config.toml
num_hidden_layers = 17
vocab_size = 2048
norm_place = "pre"
init_std_qkv = 0.0536
init_std_down = 0.0
optimizer = "adam_variant"
lr_mult_qkv = 0.4
beta1 = 0.9
warmup_steps = 356
schedule = "wsd"
decay_fraction = 0.899
final_lr_fraction = 0.0
doc_mask = false
train_tokens = 297900000
MLP neurons of a small language model. Each row is named by its layer, matrix (up: input weights; down: output weights) and neuron, and shows model dimensions 0-159. Each number is 128 + 32 x the weight over its row's rms, rounded and kept within 0 to 255. Numbers have three digits each.
After each neuron's rows, "fires after" lists the tokens most often just before its 100 highest values on Wikipedia text that the model never trained on; "fires on" lists the tokens most often at its 100 highest values on Wikipedia text that the model never trained on.

L7.up370:146158160089135151125087078124152133106189148114154116121103097109049060141112106132173166157108125140119141113128058170103096145104148118179130107158079167181214134149112101102095102107147132114136146171109125155085142129169159082122150134156127089100150150141144130144141091163118206154144146192156060124145131143089149133188128089138126076104127160105132112140131027035114145144137093095145142100151128104109162149133121141144133115105148143093099108181065129162123134058204126
L7.down370:099088173097165116127133158084154139086202154152123144128156127145125163093120154114102158152089141105135088170080142185169139098116181128156131136127112121148125125146092153081106063166165073114104179137135128073118158160097156141172128156145110082153173144109196080206115177039117126158088105131132144184084128144093154114185122156095129128112084116097143174102077084132140108137100109064108133119171129166166096137188100185073126118109151157105114160135128128098107098161073086
fires after: " |", ";", ","
fires on: " M", "8", " B", " F", "5"

L4.up77:187172121087119142016060135115135116150117136126141120155192150089119033115119158187094171143114128072167056144139144145133126151077129052156122126169102129129189026155127103165069103121124146134145126127164122101122110116119141101126169126118143194097144139099158108149146117120067172165122137105067090131138125183160099143138105089116091132098091127090100166123093159098104092162179177145172147102138140124142167147107116114113174154137143130080136124103086132111137118155145135
L4.down77:183087108112170136141111112146142078055106137112141137169127085147125140185093164108093105062096129124198112103106142132121096180143147082087121120117189116112104117131112110124128112140118106108145128116159084103166114163125110201114117174102107099070193151123103120125102153147168142107141157162161163068151115115149220133089121093193175126083099099128140092163137126151092129081118160149168127072127147140106054114080151197173105148099065081187095123126137120173150152151168125
fires after: " c", " v", " m", " l", " car", "m"
fires on: "b", "m", "an", "g", "l", "h"

L8.up510:148094118173172116098111099063104113125109139140135161107108134172117127147120102138043093153103169077112094101135144163134154118066130077123096097135115142180180092156158111141093164090121147167189099071183067157114145134177084181112122099104127156119064163135137149143103115138078130128177085132122061119136120115162128094148092079085182089151138115104080171129133083105140129129176177152163154148128131127113150095146136174193098154131138092123057166144095151156189083188136146
L8.down510:109182160146164117153094145096101133119184135122143142106142150163141119211157144144192159107106101098148128157138074155126158129132119137126129000129106130155072142181137071134133100192143142138099124100146159111168121151034090138134096118076148151075119063168087089127099134139163120126081103183177112158150078147075153161047125138131095111145112130173135123142123117122185156113138104130117118046134121133133119092159145123088134123102152081102095138138131129120111147203128158
fires after: " H", " h", "h", "am", " m", "."
fires on: "m", "al", "l", " L", "r", "oll"

L11.up8:186116138121076095168134074153142107129149184079107138174095109164127125129093162125156141129142132125129121153064079113128102161109149117098115139137086162073068134101119033128117141147123133160148141138150157119102120109124221140114146100102102168169161151110170139213088091133139117163178147164157175157120155099162147084158167122070126100223071132159104166152144133120130158084104146118129093083139074044104104083126088111128122118140110083123103137121151102155057154112140126
L11.down8:132107128115146171173151098169128154104096226132096106076164138127136115154124113098160150126130129132089129059147174119118225156166097160147111139112131157175116127161088095172245116137122146113145147167082112152129137143135143113124092150070162123109081171147123123164149144065179141139059152186156163134129108151116114079083127137150127125131128157177113131182122100095141136140112095146080130118094077095093107108127115123103134040093123072143100124107138117129168061124065152
fires after: " Democrat", " Lab", "our", "°", "ur"
fires on: "ic", "ce", "s", "v", "our", "er"

L3.up288:154117188057134082056058124081122106157176146178060103117191110071114068173170141164169107135090140114143133136123177165147105118051144131125132103147138108154088113143141090134149115128124140122099125179145143093082135091135141114126150177116122185147087165147129106126133169137078173146071140043064085133106108184150088154109064080115135116093120171118154110102163094119157112140188141155133101145160161176149123100106134151111109186144118165143114114125087122129114135170136174
L3.down288:149091139127099106073094134106167093139081123123104133080130106074115148163111125115142202191169122116106135119125139130110113154130139155156061102107114169109152152154116163096136088134134135106152163116143115127153188109084105184135104130121186106172091149119159101072159132213087082132067145121093145101156105071199087089157147118107160094100147114118153079138134124141105181188102095131085164157047137121093119154104123138132220120171164100124143124178163122144092171094145190
fires after: " T", " B", "T", " P", "D", " C"
fires on: "all", "V", "ur", "ay", "on", "ig"

L12.up588:108078148126134116154138126103152146106090088142159124150151106109140095087147145111154195201120161122126094156112121135125088119092164140161073139102095101115156180106065122047111071113169094116181142095138147067137078127170119158131166109106138135079087121154165140151191152175115066125165103155096166137130090087116139154151163149165136150121122104148146135094104187167124076071153159110139143137157126082101128115130169173096083126107088066219150171093152168115085151145068103
L12.down588:118166134147098125127078163143133156138117154117121117121117122148166144166137095118127178115114110104158132096116142137151151148101132147151151157161149117113130145144167135000154092150107110166110130105152166132120058102170109113134098125107135134101160148103139085121142151128102123099079120113134118106100127116094128117168145135131114121116163129095127146088078126119126190131107125111113134170149110130111132107124136149123132078154123160130144107139105255138115116117107132
fires after: " to", "ed", " may", "s", " can", " would"
fires on: " be", " the", " have", " of"

L12.up178:117160151077158160129186104151143103064140156128092071073149140169067155168131149129168164107139166107108134142176078157114103101118174126157145092120125120155142084163111091112128081131169126141094142129184115147088138041101115108128142120125153196105137148132130120156089113131133187108094086162120096087092087105138130160161123087173108154116110114095154104089093173072150211120195142151166143125132171071112147201120114140126062162105125140109205175159129150139142127125190114
L12.down178:164133157132101137155098113138096168159082120105135091157129098169099108098100126091152134100142149091151142113131133165160108117106135119176139083179235076081080133133103118134146100118168126143096170157127142088126065110089195057165137141206134135190177101129128117117100164122092185137101138160163104121136154144127152123126099051138127152090139155124157142108132080103107107157139106047140120117117131136197100139193102123111079171166132101154112171149121198109179084079107088
fires after: " the", " a", ",", " and", "ian", "=="
fires on: " m", " M", " p", " B"

L6.up186:116145091157164126077127118144142161145170119175159124148150135115107146104072125110127125129135144136111107039151149155076125119136138088143154123090154132110143178163108086119111130082179160129166080117110100123089149000142069158149117150152172143128087138157156112175082162113141117185160150097134221172130128129104103135064158059129079154138157075146188163085103073070134177107127163121098139108089156171099180095146070124118116113134126138087122119113139133141144105137094128
L6.down186:090143072089137074057164088115161149109135153156164108163104083121092109103153149085100181124148114123112128064137141142081047091141156192155140201126162142113102113184147149100093105084126205134142102141120104157124134073176078200112150131164104164108130160175109123199154087119130110139111060109174129154150088121149106122104159088099143129112168130129140097151171089096094100132124104157107158151110139183099131179113109118186123133107164115153151130134191123108095152099183105
fires after: " B", " s", " S", " M", " m", " K"
fires on: "al", "il", "ummer", "ral"

L2.up577:128113144166091083133102135122096136118165164137076136187123086156109137174170126163187103092118078132142128173120149128180133079038138092150080144094138092123147130120152102136143049110146111165163206096150116144147160173152162125144154155217155106150144129081136148151170101100124099153086207106157138136106131122089160100105154156145148182113081074140121141158117159090151116115160171153151106080148075061136135096084120178101090155117129152121102080056130102130131146083119127
L2.down577:154144114100130081132058101104125141061123118143050154090113144125104200129132119186152142150142135111142148161115186123073187070127088087126102152084149147136141127120075121171121133128130119119117113143143106131146190067055173138144153157097125146124100169078129140123160112136058168163177140100090123108143145103108120131132122192135153182102069130178128156106133121167111160061109106102138211108187151116124121083133095183123168115132116161148129117171146085111087110150089206
fires after: " ch", " Ch", " stud", " J", " In"
fires on: "y", "ief", "air", "stit", "am", "oy"

L3.up111:075132129147138155125109128112105138114203149131117106156085135177165144169165144157065081135106114144145146187142185126158184116057176103103091095110112138133142124133147138087180118112093133146159115149101131076160119089149154141136186116150088105168176139117149088166126100094095130102153121166114072147139139147154172088158112170132131167163130073152091135130130151128147114082105105146156149179106083085131150059143199187110146133104129083160135080082147126042071163111111210
L3.down111:105161129123121108125103145063142118084152142153157095149081053115132135086121124129112103145109128134098106110164223109132167143114148099202170110152163138139117196090100109200113136166141131151121155161113171116121171092135118130099102122067130177164137126129188153098159143137177040143143132137114105097063127133170113143117172165128153107094151066126112130127137118080190076126108104149073132119075105134084081109106165131095106139159151153161114151145167097072161077112136216
fires after: " ch", " Ch", " Sh", " Bro", " st", " De"
fires on: "ief", "air", " Park", "ap", "ark"

L6.up591:101112033081117107161132105096186137100118167174121099081169112132120164188131145135102116155116074090099133120119162177104109130062110100168157091111121117188136174162118134083155116088053154126101140049146114116124133098134113168110173137118162044169098147159138123140140112170172092093155107116096144154133141135114061099142119103166118137114091181137095145126148183134101160132194105141152093143167182113125150145179204138140144127106095151137151134115135125185198075118146135
L6.down591:145081122136105136139086153066169121077115139117117112101158108119129179077106122120145090132130119118148158134161177103145123146164092061195113176098135140135121153152094101186152132162151125143129102124128118148111166095130142171046122135112097076142100151086180109101174151189122123156116150126125147087157105113099066100154114102118093137076084142211154094084088172178077082131117125069157200144104141144091111210135160132106175171054145152131172111155168095131112125115155156
fires after: " |", " A", " G", " ", " P"
fires on: " |", " A", " |\n", ";", " G"

L5.up62:104100140103185157117086128095162115150103119204079108125122137084099125157131108142239078109110126173127121140132113186110117083105102130075141115185127122141084141149183096154124165143072136122063135162112122100103114103138148087152158144149116144159085153139145072115100100173103101120157118133087057144095132147166122146143110095118098118138101188164159087054118093141073170130156139146102099145119194172142110117135087143111149120138107255137079123164134126143081130110116138
L5.down62:158210132069119125110083082088086101075141154146129119157146120117095136158164123115139143161123120141122119151159157121078172102114140193127129085107093123097170155087055137105126156143114113086159133097147101134132191142066116186130124187152126132082195096191107076078170183128102107129070093091135157083121090119110159110111161137132176191128117145110106104179065157144130124133135111128112180112037124101091110120161117167177142100102126116136105142134193148135144135135145196
fires after: " T", " R", " G", "T"
fires on: "ob", "V", "ay", "ames", "urn", "F"

L8.up8:102123163095161175170151136127070145166116128121152075140107169107090084155125109136149157157115097111120086130113124161107062028112144091116172132182091149197140158140093134164067041102190133163163111177124094143126164071167164110201145152162181199118153138107164107091149127134091122106125117109133104121107127114210116105178097146163155135092120138121149123124138107101110099122157148133165053145110152135127159171173120106126090171127126189083139122141108141122139172125173121
L8.down8:111156139105128147143152109133177183118147087153137090166118066133101163185176101066162166114088100094091138131155113165147142097123165141174130114135185132127176170169082069134157114103118068111122182130142159152142123112162121118138121127161087128086106116108131120136111164111120126084169139108154132127153104140163083094135164192083178120131079097130144170105105132076169113202132149020142104098082114118177198149184134090119115093116095154156172156102155120069092066125131108
fires after: " ", ",", "),", " =\n\n"
fires on: "6", "7", "9", " M", "5", "8"

L6.up417:127139112120135133041132130139125125112130127132140115161153171147105046129143136160099165161138155059123041129117107193165072131049122068102127101159095123182157086133093164153072119168134112113150082125118090148096115130193137165140110111087134178126115176146140113155133178093106166139141120124122053132123114137099072173127107070101084114092138089143100136118102081134074151134186164154197136123124111162110158091116165141148145144154168104100103139164081148138207150145167109
L6.down417:115099165134105147190101073139128060115114119145116136089163081140087118151142142098074078097068134042107139145184077211105135197143081133156138164117145114076130122148168105131109099166144097124130136138136163078183111138094145201148104114122089124170104095130072145135137089184155138114182162158143112138184149129178148078143133137190192127071123089147169152117156151130114112107140144118088107143155106167115071159076141131095109153147164112135083083124102123157092113144169142
fires after: " K", " C", " c", " J", " m", " b"
fires on: "r", " Br", "l", "m"

L11.up214:071169130100132147141138104131125116115074127116172103114149157164129065095151159144107167132068152109119146136130122125166080133150138139171125163134074145140189142075108114081050134114131056085132095111090093073108137099113162171132173111095166080106076096132143192162217135160156142101166180135120140128118131028146142145144197115171119083139134144096103159081112111157174124043122126135137154123126090124129146117079134161106169131121090061135159143141092149107114166144096116
L11.down214:163176130161107113128129163084151136193100137139107126126163131138181134068137104108167162105077129070156158146134100165126140119139134134131118163189121171096102165164140106037185138126105141186185153114133117063106129152161134078129118116065132100093118133123164156131157154141100080053132144136062148062099095096141106162114157167132108107114183143075165130122165098118123196083120121060044178153122061096132145131088129151108181138134128153150110128166092158133130126112107145
fires after: " to", ",", " includ", "ed", "s"
fires on: " with", " a", " be", "es", " are"

L6.up533:108130105148145115128138088125128146148180084174094121164104095166110202090078161126135068100090158146105145083107161168102180089110172112137112101115116150128144196128126151138131145120175114145125113155079113130085141102139112140115132117140126076156023131091095167079125169164126053155080140102141135166141156118171119130091147085119083126113082104116175162087133095176141139093154106071132165126111074169120112170104086133145069131166159149047133074160138116123183169088145178
L6.down533:120119129127147114083156156116161077082144161147139175154157082061130077138140133137148099209105125176110128118107097133070131159091135163077204155160127125122123143180145176131134088121095102109138215142135078140132130125145120075162091132134091115124126081107107105154138143160122104091160144101107142185105078137132132133182152166096059158151110148124139150214175120177162162082077128172091097123135149095158141128136075095139142034142158124136098080072117152158103088126133158
fires after: " M", " He", " Cent", "iv", " Nav"
fires on: "ex", "alth", "ral", "il", "al"